config = dict(
    vocab_size=5002,
    positions='rope',
    attn_scale=0.125,
    learning_rate=0.0121,
    lr_head=0.00833,
    decay_fraction=0.643,
    final_lr_fraction=0.0,
    train_tokens=400100000,
    dataset='wikipedia_en',
)
MLP neurons of a small language model. Each row is named by its layer, matrix (gate and up: input weights) and neuron, and shows model dimensions 0-127. Each number is 128 + 32 x the weight over its row's rms, rounded and kept within 0 to 255. Numbers have three digits each. A neuron's up and down rows have the sign that makes its largest values positive.
Before each neuron's rows, "fires in" lists the words (lower case) most often at its 100 highest values on Wikipedia text that the model never trained on. A number after a token or word is its count.

fires in: "as" 94
L5.gate473:168147157100157122085198129133087164125108131104114211101052182114085088146196114139096132155164118119156139108144166115096135051086101089119154140109113126166152111130162122126110122139118136111130099084125116122071123219104068126129098111137107175132086129119177120091097143191089167126129148130104147081114083131105105146078150036110170170130132146136110172079163127160130079146146
L5.up473:146152156141200100116065136120126152127109111154152090199183124146119154136066129096119151070097181159154088166092176109128119067142128111092081077112145165113080099195129171109089124130099141067129118155142141128091126081136136119108123135088130090119115082129140088178065144079168151126073149138117065069141162138122106166138070082186120122120137173115098108074138127111151087122131

fires in: "which" 23, "it" 20, "also" 8, "that" 7, "who" 6
L11.gate200:124089082099130195136057103114200145090149110104082167168065132123133141128128089097124167064113092106129120096166154170135126149096139105064130100141116126112153178085184107181119186120169148131172080044148122129123129168123136163153117161101120150128133114105152131050153123083163136151087128137112120111122089144124199116106144237125149124145101146203157162102119102121161063148097
L11.up200:134175175048151122185089111119178160066148179058071161156154176105090133183145169142077153145175116111087144113158099114087192117117120132091140044067094127141101179123156123123144145103132143155116156097106131120117197166176128170129141071119193107129147158148140123098134116079164116161123166110130107112134100197091153073194184132138154130183157137099121120142133169095136091136114

fires in: "of" 34, "st" 8, "with" 8, "saint" 5, "young" 4
L11.gate951:092189101073094167084156171148068147167133118083170101117137081143138133121165072172144170072123156128126137094147116080155154135075143093106142121142091159183190108171119151104170123122147176129083103105107179152074126099179128133158150099114119155119112184173100066080091126111191133108120165131160110159158136158149128139089100116188111141106098149114155158088123135133098107150158
L11.up951:105108158146114100122142152160101169084147151086178121120101139188200130227113174130123155090163134148115138138159141160148196123183157139120158148125135154162097101120133151198162158102121137109140114190064108119099115129146163138119124092124185168147133099098129133162115110091130097073157156185143161172119126121081141128099142094126138149136093125160167117109109150102163123147148

fires in: "as" 53, "note" 5, "nordic" 4, "speed" 4
L5.gate632:133148091134157135119122113101093117109140116114144110157189171117163096163158082192079154116165180135126136111145129133171144102157172107159156099149134170109118145132156152141073089089148150093155132161128087169088063119115130129168111131093106127100147146184125089073142129131140026159117114108148124124132058101107074111135174124100120178174092092118071130114109183108180090112146
L5.up632:179138139146115150057108133052154139062100122164093119166091145143128099189162129173103135113139115140145056161079121148130128087167123093104162139169139131155134141122174113069095117114142142078147177140053129155132142147061164145156108094115183152136117139108147108095095138144163105140135184092139096121080137139092092112125183188114136125167124129164069032066114158138114125181111

fires in: "he" 51, "it" 19, "which" 17
L7.gate396:122172201137137074146095150108114210113159139113086085111122177101152088131076089157144104072164145118137123130137143130090120184098151118112129075143202147095103134135115142102091131152096156168144192062114181116093143133148116097084108128153162154082134088190102135061149097113178149174120102092129153138155169102080126139113148097164138089119137087153172136058158153070091109187113
L7.up396:071112132123148072136134158090173123148143168037130143148142105083096146143165107121171121099090174198152128126080165135153103143101168154099133102165142126160081142161133158123134109075141151159136122143098126160105143147242132177109160142128129126163156083180133117139157050159142103098107099148090112091175131127172151109148118126123095086114094126109071136131134121154162129123200

fires in: "however" 27, "though" 15, "while" 14, "although" 12, "items" 5, "but" 5
L4.gate292:159126070129163138086126153140138155157104143133123129143174137123118110088133153156172163142119118148105121067094122129089193143119098086124154131161172201121124110094226124110117186158171135137114132180203194127102126147113060088128113156043147188192121139153123143109097138138172194132079134115166138126133098147136064120112138084151112169077166101166095142161104130120155132081110
L4.up292:064141149123157135085189159107169137136148167173132158199100090066116096150123119093117144105079121084114133128140088162150133150170143091082165113067092146083094113151159146074117063092119119106169100113075188079145161136113151134112114095186103114159166099192149106164186131065114107120105131102099151106147155162146091133149135139157151118073135095106225104118136091158140200108115

fires in: "station" 17, "of" 15, "company" 15, "born" 10, "on" 7
L4.gate699:130104155101172170124177104083144095191084169134171081045106082157174088060095181163130107097115163148094142082203136119120110160065081091115121119101173134191162106139129175153116082105162111181078126116183104143181132082128149162135138097152121154121147091117170101152093111067113106150086103166114168161084145121132117084131134123140127135171106120142099174186145160112115118129105
L4.up699:086081127129133157113156156115148125121117162079137129155123098159149114153089096109202128178138108153163112178104190095136131138085175149203143089106139094074162163083170121118097174081138151154169124140124091096169136143206077179140142147125156132108126109141109162128082163198144191185083129187109092113107120107074130126090174116184117141068118168121088102166148131141053089117145

fires in: "and" 60, "or" 8, "but" 7, "chandrasonic" 6, "chandra" 4
L7.gate406:126123118108165107156147153104099150099141163172123125176115204126119122147093128085191142134075079098086162072117078156093070208092128156094126148154198122152108124074132071136117111177120121134124194081068144081164158164103168148090100085125189140137144084166114144151114122121187155134176110087207152090096138108179115161122126141107096150147128115131161100122150108148114097135098
L7.up406:102125056106147118113141113144096141114152206140114120075076102147141141120140159131108168117153095133153156122144050093175163166069139090099140127156136129102138120123170126140146165098163149111131180108111108174077213125110122122167187067177146150142046132214123127115146058131136137172137074157150057111118152177147095125121159109168130099119140118151194162115167153118177180097142

fires in: "of" 60, "advanced" 7
L5.gate754:115109142167161138126057164129162126067109193182128032143150125114146183126094000084157099100049097113132075137164124126119133182074099114102050160195146122110130091147135114127140114140189157155153160122112142126095118114134118118093101172119151161152185101118091117174109110091119151142129171097147056132156115138144098117114150108148140128178113122116150131111141184176138140117115
L5.up754:158101135090140105133137123138114130097136138078119160172085102187123149102060098100155116119119097119127130081107132138144136135059100155163136079149148093160158106201125154167103113140153117097110073159182139101136106106142173198116134178149147152158110094233097138105131126097140204177128115125128068129138103072130082178144140176147120112163176167090104062156096163091097130141091

fires in: "world" 46, "star" 8, "life" 8, "child" 5
L8.gate936:068123200108088069100122116148085120172081181150185110145139211103077092101167189130106094123135099199124136100085103074156067190155142146114114140165125118198111163114105131141122086099149138154113108161086143122124121141141107125155129134085116168129062166102122094107158133122142137140137071162071134110120145143124081082108109112180100149134128099107164092118065136142122184100118
L8.up936:150105130157118148114101139081136068127123156111136098119149140063124153167149104047176108099060172098146165082106150085140181185156150196096116135087183154150137125165116115175082118113158121137107112116160165105103150123126165116062118125066153095134100108122106122141101145128128136068129126134105164076084101078085123150109062189122089172165063116102158139173081093107136127135133

fires in: "of" 28, "in" 18, "for" 9, "and" 8, "studied" 5, "a" 4
L12.gate915:156143157122104092129138150132146158101134161106161144104137108207182163105105161070111169073080139155136156100124064188106114124157093078131128097194184132119135124175145164128164100128110104174141088102136136158123143104116129121123156120191146115114113166088135073130141100132127148147115096106112133152166133172139126121059055115160183166097146098100185114149152120173079088139189
L12.up915:180131132112119143152192134125088090062132149128113092118128174117109141090138167093108142113131128141113140055126083067117116148139139128179134128119139116172183156095072185143206070164145087195118134115138169153086164137092078149126136141181102117132112069175199108082068112063136176160129141137130160136094101138074135100111097098172108135143167127087177128116133169133152108124128

fires in: "as" 76, "become" 10, "remained" 7
L2.gate702:091095092128109185080102156105171177128145091141140087153175163096152132164119199138097169183135103179159112114146161152129117141093146116142144069174150098196171115149158163158119089140205179146198146127104127144112152139130153142173102142082156115134117127216091124093126080116136115108122154160189150080175159131152116108139096104136080180123151111081114165092165097118116119055173
L2.up702:104092133093113202114099137040122183170125096117161146168118128161142115121111210095080133203124146177132111074124191108146032137060110135082137092104094124086144099156147132127128109111156172146163118135128111086120139170116110133182094124116119102168130105121129127133133138119155109117072173125166187085119142115133083139161092174103078150097061136081077139053180141116111142103154

fires in: "as" 83, "georgia" 5
L2.gate244:187140114068078174066098172119152088136152144148133149139155122180117070151140167152126090168125107153140133114149132121144150060130152112100104129089131088149190090122111154158093167099112160156174176140131106078107145133132111139137090196103165127151137080115146128152111147151107134088220108115132142123130149204104074130099136102116109115083083111110136118110092110123179147131106
L2.up244:136182078150192173105102153122164139126113136194196094153116152149154086158084120143089133193127149117139151144113148091184111149102183082139125149109171158070104170153125090100111140125142084129167124210106118146092106108066089121076163106084110156148170190166140108134141092105115152108101183128194149095095136114122136126162187120104174150108114103108129186126151124189152185075121

fires in: "their" 17, "his" 12, "her" 12, "your" 8, "personal" 8, "religious" 4
L8.gate92:152128129172146163111115087060098080017095142091106116075112074174111126149106150116169073111069106117108154085121133115122130122186140135181132145109145085129179118161128150092155082132174099098143147109132154129139150142176092159107126115143143125125156125142095035116142117123148141093148096200099169103120122091193068181133113148110143143109105111129175091129103048070126103113179
L8.up92:111189048107103063158091113186056095210165145171094094117110152125152170125152136096131090118146125140148176116124139138173111161118131142101099130115118140137154122140168103196149108103126088143134158122088113098141119156106181090115128133145171178104158157103150107172128089135171089214142100135112118137143109116111111082130154105118113125144126139121087124130087159091027189108113

fires in: "of" 49, "was" 7
L7.gate294:116146158090126125119185082070133086156118124166166146143147118122168109136130175154110200107120099144121103148203113093141134165055062115143118081101131078131144202149113134105155088103147068085156106109128096116140170094094154104186119167140040176137132134129093162131113090115120151158106156150172114184145090193139132082138119136126107065109225076121133121114134126095146110130180
L7.up294:223164126155156111113103100128067086133128106099131072136124146119172110108103069132114139121102125118162170154147087163136173137153153053107159116124150117080145116089132171074075190115159165033095163082123111057158117147167122115100171140108110115176092150179196141153098174128148141183170163174110135094156063097129152135070109123123135099077138145139135104117111131147114101153112

fires in: "was" 20, "were" 14, "median" 6, "from" 6, "or" 6, "average" 5
L3.gate243:118084136119123040094132141129148114073158118137134081149088136107176104111124101171127100129159124131110104136128105170125150218117139161127155134116145161101180111149083105159090085179090076117097141139079190192165124124089140155120102121171172171139099158165088179113078198158096128112109163132132113142177106164167062112164144089093126139161131120053124170110113076136134113151194
L3.up243:122171110126106185161120168096116102124134126171137143119097151080160091106062159143103076068161092107151155146105108144093093087158172155202180130184150091127149198145159050142195089113137165155080114166150105119140095126110136114094086085078104127145122138137131125148110158176194182120086159131123121132134139058104142084136161164121108132104169130087083125115161178157076150077147

fires in: "of" 29, "or" 16, "and" 15, "seat" 8
L3.gate475:141045129143109126083141190090148116110094128084117149133149108145106135137134178144131056167118090191115093062154110130159127104155107096112138097123111136117128139092138098119083185060147128107195102108150072105170153161108115129108125151149167139203186126136104141091118128125176108096101088089142149075076149112101131183136096129144159119170103134140154133138152102150086164146151
L3.up475:115099141110121203148120148117183143095115163124137100154121088130170091077170103088126110127141079152099140135104083125182122093127138103105091083125170172146141105022100127146121124097195107093152157169096128099114173107170074069083132091140160159163143190104113169111175130125135180102116059158116148030082151108081139136134102106149152094156078145135118119091139140108122174105174

fires in: "he" 26, "his" 19, "i" 8, "to" 7, "her" 7, "they" 7
L8.gate414:093122132104148102112159082136116184119170171094113167145079139181167151138124183114112143107127128187135116150144160144081097132115128093160150107106180081103129200105140143126089104126153064175129071154110140118131177124158122151151078114120102136092080056117110054102122169134097136121126148183107151153089095119134172135099086105101113087191074131084059075164157136096129147101149
L8.up414:118128162079104075179100127118076170154074197113136134105125143118125122183118116071121107070131181107135166120107179119110123156160178109112156150181125103177128105112100083127156160153143128193152117137119090180149104146174136090068099173105156125140144148126133129134117127168148164107131078122131140075148168098199094122158165132130137178165068102121124172149115147132071094145144

fires in: "a" 12, "is" 12, "of" 11, "when" 7, "by" 5, "from" 5
L7.gate748:152129113029137118131117122127143114108106138129124117140126153085184103107100072134122154069136125130106176053106114209109121157114143069098099165065116218168057145112125135112141113053121166156130101190087145122143161105196137149150131105099112176062112161097149094124135120112112129134140147115053099129134116116153117111123111083124124098190089183158107118072168189108085136104119
L7.up748:121086134090166109127156132120169122137145106163155114158126173049115159159127151147150117165126086071206130119145098176139142117125131091111112099155159175165113078085152099084129096126045097116112143130150161134106127158141129123078115109159129141162143138138101118074133173094119139167156107123128085166086019148099093148116127107194120125157116130151112096167127118107103168094184

fires in: "as" 29, "massachusetts" 9, "rio" 6, "etc" 5, "carvalho" 5
L8.gate328:131146159138135107113096083148163169073124123095096092128084194190128084111138089137118101156152159117190093074126161162140088094160094088154185121137105089105110123175120127051166134105116132139099089108163191068126184108101116108072068100127111158082090112118115113123099086122105168091089100134149133157146130116095113159132127123101127169118147158089129082093118084034110086134129
L8.up328:168128127117166105131061149131135111122142139159166099215157194159176104113128108126144162145147073077139182174143063155126104150130104106084111131084105092169149079108158084111157120099118139125172135086174162075145061114132068121157077108082145118141155118121138129119139158153127134158081113155149099152081155172172163160129141077178160142134191136126109171113201186131200143135087

fires in: "a" 24, "in" 23, "of" 9, "an" 8, "with" 5
L11.gate245:092164103122094156121143153127114111125163111124079052118116079184132113134152115090123133136115153156142112094119067120116127085109093123177135128135184164145137205149123084095096156139092134130122126133155112172162200135151153091202156158107152157142112169095110153046119132168137127153134056119153106207115182128113156150058073125166087161116082135156162102094146156111147101123106
L11.up245:123137102151190175098142110125063175129205112102122084114101149186042137131123155100115138106094161165127070121068101178163168116150154115182142175073191154172119103167115056139092127150142139106146103136138164142113157162094119110143163164119136181116160133071120140101123154143145108151085117073150191189150137121139178144153149117127133092069141172098137127104110146078160133128115

fires in: "as" 52, "being" 11, "of" 7, "how" 4, "be" 4
L8.gate498:133158144099086104096143146079171144163132159137105149106153187117151082093129084148137209214130096111181097109178111173145132065135080086125107118179143107090064077171136128110128126070192172118108141146132114154065139107135132174099055172132172116128149075138139177135158124074153136123118145117156158207189077176136079158114140124130141124098187087138082145097114145095160126131187
L8.up498:140136145157069180130128110135127102126156187138159155146123182206119107157102112095120230136126173180169143130162165112114142120109141128151105157133196152102199116151173179160136100135164110145109120141138160095110115169181122128106072125115150118139084068117112091099098107056113072136110115127117159089119147175096078074093144080088112187208137111117136126109174177185178157126140

fires in: "of" 34, "political" 9, "lyrics" 4, "agricultural" 4
L8.gate560:109109149170092160151147154142063104118197099130122159128106113124106124157161144082111121062111163145056091105122128129078166084100054143191121086153146121117167077126125134103087089092120136125078178163150144138115191150096153112142103101078098135115144095123055039131112143105142165120174154139165153114137134139136086115124086146065136134131104085164072120116113164131092101095201
L8.up560:145139174124105120172141193116186130129119176141158116114099146117083134093120159102139125094171070131148165138102107140121167159111107157100154180157207131154200109194150102151180161146171121148133122099160134127166129149169160154211141111087166176124217118125105185126115081128177108118066142062128139135167135118199156124094127120086158076106154120176139150119146088123141176135109

fires in: "is" 25, "not" 18, "been" 13, "be" 13, "was" 13, "being" 4
L12.gate431:140103067108118093141094144084089081164157172178156129170103150143148143115144143101114120137120039067135149106139117136103180146145181175152183121177094160123139105101096158164123135183178192086145147166106113126134118094087137068134111166145144148108170130105083151069129120153139134137175079178156145082150064155123124134118098133134165120160146132101172110128168152112186177124145
L12.up431:138119138156092159077115181097075122154142136091051152154084100118121134113110084143183152165098130098098069095102170142168123115166167110136145135100174112109141181131161109125167071176098099109103144111114151105164173111078085127123151131088101159102110149120081157104114169144137160105123142110114130066149089189081202143091105153141088070120126126076133065071108158172097183162177

fires in: "final" 17, "first" 16, "seconds" 9, "second" 8, "third" 7, "end" 7
L8.gate298:119123137160128111164156188127073085120136097158064168130152166160138110062131150101133185077176102113146140102210115111126107083123144090093147150169117109082052094144124142132124149099155126099105128125057206172189125113136111098127116127129099135167152132110095157102173107141121190160144152143124125125154126139132113113088093152141167132154084121121154119081054117080113179136152
L8.up298:125108138168083168216109137176081142148094168113145114157212135132165143058114101126139168137091116146136105116135166117146153198119128189102040179172136173096174146129120163151133127127133132153124075118122162100147124054195106104089090120123102065121097106151147090165163100102139154115210185171116124078115108138161150138143147137094093132115106142136077104137098106136117098113149

fires in: "while" 25, "as" 17, "though" 11, "where" 11, "when" 7, "if" 7
L8.gate11:159072192101147085146109099109138136115120080186220123127062120181085134131144089142124144101068115106158132097089105081151106138119117100154122089145112165115072136115171174102159131093122105150147133089097168185076064157108144125129131196134130095130112162147144070099088124092139094093174089108100124115090114147185103095131128135126101080094136089128115130151193206105106100139150
L8.up11:117162117181142110122139174108093143106134133099122124200145162146173133137140187121164175186167192159152138090156155157162130176156124115156141178159190163186119111171161169091164189090147150162157110175123172155120169115127174145146143129104139148155095080174147136134162139082191139142125129167126146195100094121160186179139127107167184122171139177157095181154158103109181097149154

fires in: "as" 31, "be" 16, "considered" 13, "called" 10, "became" 4, "become" 4
L7.gate2:153136168142172120082084145142103116124122183122120112166112079131138091144090092105098159174162094136129119153163127184110140164142146094143098137138051122145125039102124134091086145111126135064175170088083077125130218099149125164088102173132100118104073116108154153066159134101077129083168182102144108204118185107123137155134163090163125172212162108116126114147137133168142163083125
L7.up2:090192115115164164144106105105151123124128127146149107123099162117163118161091139172152167091095114133202137116153136092103175140090147128167156127112127097172129054070122157114068123155096224070114170074151125113120124109162108164145134141081116093156047019105132140130131116137200125039151104134139133117131108148086123113130123143153171117134131126132151117091147103102136169067104

fires in: "was" 67, "were" 9, "went" 9, "mixed" 7
L5.gate378:117148146125120119156121074118147149131097067120131105074147136139152166144135185144131092097175143129100095130186128151102096135148185166177123148193103121124095128100146146044085171092128128130133151147114098141105163099188168094128068116110118118114130158110142132118122111161213140120105176112188196146098142050168113122150134146154102111155147116156105126112101019137131146057159
L5.up378:109081128054171101031128143125098036094104137103057105137125097127127089127114115134081129135088125104119152090178098119081143125105083089111151115067103148079116136079097105109098166137138129141082149120111111052131159113123139144176140138124138161182060097158111136117117169085144133065143139103114115070195112116082112123130114115132152145104157084122126137109109139183107058146119

fires in: "age" 16, "were" 15, "kendall" 8, "climate" 7, "females" 6, "or" 6
L4.gate246:165108160119127151126114136100136181113161105097139125151149150101128105096090143163088139143128170112091123114157160124159202107140146140097148103179158158111147150145116112121171142137114099122061159127087191100147172096112129181098157167140208151144062170152076174124143157176154108121105136126118111152091128107126078108151169143119135136166111135133148147114162108152101017178150
L4.up246:151138090121114136147098118073088124079069131178090081049097079120152076145098121167109209154193183144124115170139106112115133141174107105167145128136099131088153109185055126120093139149094131082114096106072181088112140090125185115077115116138123088186110151163137142118140132115173117154104158126144147130102162138127143144134137156106138157149125130071121136150104098116126155083135

fires in: "when" 16, "if" 12, "as" 12, "until" 11, "after" 9, "before" 6
L7.gate799:174083121130131119097099134151169139103091141167145104171119153131131094162112087148160147089078114079147147095108106124123211070196098105116108138154104156153074138178161151067143129092097115136119082171128157130087093079083159085136128144097117127121113099193123098131132124116185107097166091087005165115185089113130125120091088133117128134130092138131133117115162153111178119096100
L7.up799:147118152120105088094168165188192153126098168158171116128100131100090078137059092095100142163139112172144129196069174130130220192175166143194084137134104140095115091194152133090140188095090124094137138178109153104120107107161148133156111134107139135108126104130119106074128135093177089110125127138142149099169132140132065151105110167092091116165089097131094112042159093095142154119103

fires in: "of" 38, "a" 24, "an" 8, "two" 7
L8.gate353:132151171133099130132127153127152144127148080117120111090112106159189111054115134123112132100085119164178150028120086192161136134095084133201108125150144138137092083113160079101149155094148150057113151126149126117169095128161128128133071114193141114146145114123105121146108152110142060140119108085129119189125137155173139095152121135185100054107192186096154155091137126159140152108128
L8.up353:141103138077137197187114136131125124136113142135110105119143116094165110120080067096134118103003133072155156177142183198130105119118162077096075145151156130127142141161110154153163082056153166128121132134142195061101163138175143112130096115155073157100190112147105125087082145125167091091142139121158128159116064107103130158142170130119148116071165082159126137099134181130118084100163

fires in: "there" 50, "dorotheus" 4
L4.gate705:177152133117097146063156084104147111098068140127115150121154040158156140100110135109104139111149034169134157193146142040149211087136111083083156180123131070149139147137086144126122135092180170118112145130145113127137193119178121084138093193182121115097120159111092161111119097166096105151100134144187137132164149145150112078106174134104189136137105160087155105129115101152090165076124
L4.up705:101069129193144103155129085098177134171173145107161057085140135211111134113083138132114115112129098156137136113158091155102102134109099148130125128099127104097106208133128111097106123052090132164112119165087103146139131107169123112092122098174136146190095159072105132147217069075151123131144115089093146118128145131166095123108145127076172122153154148131118141100136087092108090089044

fires in: "had" 58, "have" 6
L2.gate892:182097135158162097099144088112138111113177083112158126141132126174090138159074066105146139101151135068088110132163126142159163080174178091082095123122121097022140156132116184095139070121047105120081101108141108120121183129131161070170102142113111147181122082138120099116177097162113100152130086182152109114118132108120162074113115134094130106194137153112109083146154127039096113154111
L2.up892:140135129137121106128114141087113120149151141053096170096145145148123092159063101123173163074090147159158158121121146141174145112163128078171114107064107165159172098141169115192122109105156112071082180138146105121114160144094186142146160081165173157154173091133120146133146116068097095163125130104089110139163200117134126087115121136182143106115130157059150162139108119152135199105071

fires in: "league" 21, "second" 14, "final" 9, "seconds" 7, "tournament" 5
L4.gate68:134083094133117090149164123164153124160133177101099061073070106131130083171088129061168147151087152118127141114191140149185117188117079104090155134141120098101088153062117144139101078126150139114130151096091175107151109085144102178078167158130089143165128136114116079151100103079104124167119187132111099109091100136145169101147115147134134162139190138110136088123106145139124148119135
L4.up68:197191145136151152176161208116126077144125119113065105159148144177140148094153141086057109137171128169190147103184151074110134141139090097101113113146086152124147117125093152118127132125085115148144134118164152058135155136132129066101149126114076123099106134169184138112122130131153039112176178150071149177104079198138123163086165113108158137133143121134147169080098176096056099145148

fires in: "have" 44, "also" 21, "has" 14, "just" 6
L3.gate364:143086126127140097154100114140144125167157118110196154197111093159124163075116077113110149182138091152160098154141144169115167192164172115110159110088117026122100137107121127137117105117089147094157125087191119098102101127163145151155133159110088135064160166166174130062158116150105117195123157125179099110169137161135149076165106155118126147173130120121151138112059147134107152099056
L3.up364:203122138202164182107079062085086159104126083106134135119139144124137187148140061122089168091125185160159133163088138103107160126115182142144165145142121103080152125153168117152125092162127098076099148144155070173077143082144173086089066154127143167117154131105196139114108063141102141098155065126146091061143121121122129088115157093149098115148154092112085136082148134076138055085125

fires in: "not" 26, "it" 19, "would" 6, "terms" 5
L7.gate936:094121124155147095124107092090154171198177098143114104161148133173118147146105171164153125106114083156142089096100099107092190138162173118130107100146141149099113109071127170117096057157144146078125157070148124185132129131146101137046110118123145149148099096096090103057166140125093150120151105131134102168099137137158151079118171134143118081153126115148120196198101203061171180141141
L7.up936:110103056143120110096108146138138162194121186114135081102150149148098105132138174142139168156123130127135090130123135157132193135102107114144054095170148108093113102120137156079124164063114138030160173140128179162110134147169061141117119150137170131112156131039119149104119110084106123100199138112145131133119091164118100156168179108066106138112150086088061120037070147132154170117119

fires in: "is" 23, "a" 20, "an" 13, "2" 6
L11.gate96:130161176134083145098110128144147165121145107140115131165131102164136199086135138100101129129154118058109144091098141159136115160092111132086118098126095132118136132127167123144067128131160146167170115129078034109123139118076093110111114180134067148070081108093131048148164125137163045137155137074169095150144123187107096123146105189163085126081112116106159119050135163110107109116140
L11.up96:113152079095132162065120168099132172128147105131115142138091129060143114094099113083118143128136090145151102145254144155135108100115126138121108141122078129158130094125141131108079132127110206189135154074134159097126126165177119097168142131099185116112110112129083092104178090091154107184161095148160134161092115119086150169124107162088132135081154158157083121142128180118135118093174

fires in: "as" 50, "him" 12, "is" 12, "was" 10
L3.gate256:133137127152132087135106114067124126110135154169089101159071175126122111133095109116091149106101177151137159120102191216147096104163121166175169142097132102110044140114099180072150079156140150100129160199103065147165093065089134150109087095119137117164116157117124140124109144113108093129126116141177196123093058160134075160129176130168123151143089061159087137122141141161134131061186
L3.up256:107096114106133170151049141134092081175142119111094115117168119136137133123099097078112092156104154114106133118101143115150135131117120097100076112175142117101209137157205135110092147102164087123161175126142149143088091159085132137140101098148132106178169093148133113142088196152135188130132115145077078086179114150151153140105120157112038130130082152117157141177186142162152187106161

fires in: "a" 66
L8.gate208:162119151116156046112125095112137174074161170121124104096120061143168112161100140111084117104139128163104175091122085085202136112111126155145104139134082164109088176137130097133132132114106210090099127100089145140151167169121089103136141202215118087140107166119128163141108083105095106127094146124136109156130185101140105147114108089145167119107114132131177141154066196124132177117166
L8.up208:088141159100163140149172086138174184130141149142139104132123141132129128144136122121134109117132206159118135129130199146121100194122170129148140201132161085109127149194104132112168158165068086092124117186105100140059129091142115183118124117149085107147111120166107075100072180178118165143099098160142153109157074178101161120117140075142105092108147113099158155149136141149120135140162

fires in: "of" 24, "had" 16, "was" 6, "is" 5
L7.gate820:088133120124115141069134115141080136115169117110096093143106103156114148125115117058121152176079131093087083146165100151135197137188120136121062072120096129119163126173134107104198063211115073139144116108166118200083142139184108130086075150116091116202092143114123083150141104075189141088131141127167098193160126121144113154146123127125086144170127085188089131156200167127115125108114
L7.up820:212113168090127140140134105161139086130148108109057095080128120078082139088107155087143125043125116066194191105134108192155131154172158119131139145155157056126145103140140118114139097178175134151091074151123090105176127099123128126092108162118112180135170147135119119151135100047151137150091155105130139144170148133166153166135164129154114079116150152179158104139103129133090160097150

fires in: "a" 38, "the" 10, "an" 8, "next" 5
L11.gate606:082145134196096105156158166130134103121159101119142100071105129093137142183099182079106132135108079050113098129087096169174117096149133117167094123111137142106099138085114108139096162120129119148150133065127132180084032169109162140114108118085133184098142125116212153106130159082121153130138100148123130130166129161204123135148107082137114134112057153086111139091161127115183151122120
L11.up606:110109166152165144105184166130123103136115111107045127119116096105119112118154110133109132167124116109072106178159117161118117107121089186197175132169133119097133098097137167157106104101116131149109096133124117134184152120098174100154116201150140146148147155080052152192116152125093151145201115099168101167108104149112136144158167076189075120126146101165169110110180099146170170125061

fires in: "as" 91
L3.gate872:194125105150140110096141138159108134154143148165146079154105188128145058152104117133115123091162146133172163135143151183130049131115143111162148170129088107108139068156211157106110141109141140153100108125096156098075139106103076134092127142136095138091153097126126104121076010142121126059121087154059086136163151106134076108108110134067128176079126101086090110104109158195165099133163
L3.up872:192170179108098149050095072081176158116100121181112097143107154160091167160114147120147177179156187129165129138117159129101100107119192145104120178142172063137102118143139174089114205071115142105146167108189124157105163091129135163115128138189147180156126150132143144142127086139130188110084131093142075127096155118168147195128180133104141114106122130151104161112151112156134117117112

fires in: "who" 29, "then" 8, "that" 7, "also" 6, "subsequently" 5, "he" 5
L11.gate116:109138098139175078101098050152193171118105103122105121140132127173114133153120119105129081065128099101174126162088126115126136098117115105138151162159115157132106140113186133147164119088153114117180115098167151081134124147122124159126080107048104144155181081148147164064147138126161116116164143096102075094151079132143064126137132191187113131142107111181102124147110221081101084156143
L11.up116:131123119150151088087144130121122136155092144128087119099157127132107148110120098154125110117148085061090061071165124078137143105070122098203124116099156102093099104173106146122130089131135175181114125125168103128166148122083138162063080109147119093135115090130125194139150117167074109127152110185136143113126114152109082047185025137062090137157162170091126150203140153086086113115120

fires in: "as" 13, "during" 10, "its" 9, "the" 9, "after" 9, "a" 9
L12.gate737:189194180151147148098107179091155217093130180164100150172125142112149161138102181073096155185101076138133122135115138176121122113144145121126163137176170136093069166081129131145114116122159104100153089080112117166155131116135174128139099162106057161144117158110169165146145108140075164117083137110140131141133142163172146117141147099165104170134110134112126143093161128131102212098178
L12.up737:147137189096140139100118126172163168152131139162103157195121124139126097114137105129130132085136111112105148088180144165157170034127122111134142104133149061160120096178105146155145090149104109124103112120084171136096152099177133138137094086147176135056229120151096134103136129147119156192097071158091067114111140132160129131066113163167132139071102106119182096108126078170130139049140

fires in: "it" 55, "class" 8
L11.gate627:093195139120119151172114154163193132150173136052100150158149066125134130109166149149073160154114106105160139112100127130095171184100134111115154066143150097149101149145098190132109104112157160092141157121192148110072117142164147113111136129167127121143173077144049130087061052134075137123188090130130128131152124137112157073128148128132146092154125142116133101080128107096128126121191
L11.up627:107153104135145191099112154130100126151107110133117131109131117057100094087138141155140115089080113136117106108138104108156093131128116169167132096082105195122079122050113100098127108097125118094147177161063212133127136161105128171145095098103135138126106202190124135069119102129214071158111149150077154187123122128131197131225170133147114091124157116106151095176113136126133200089164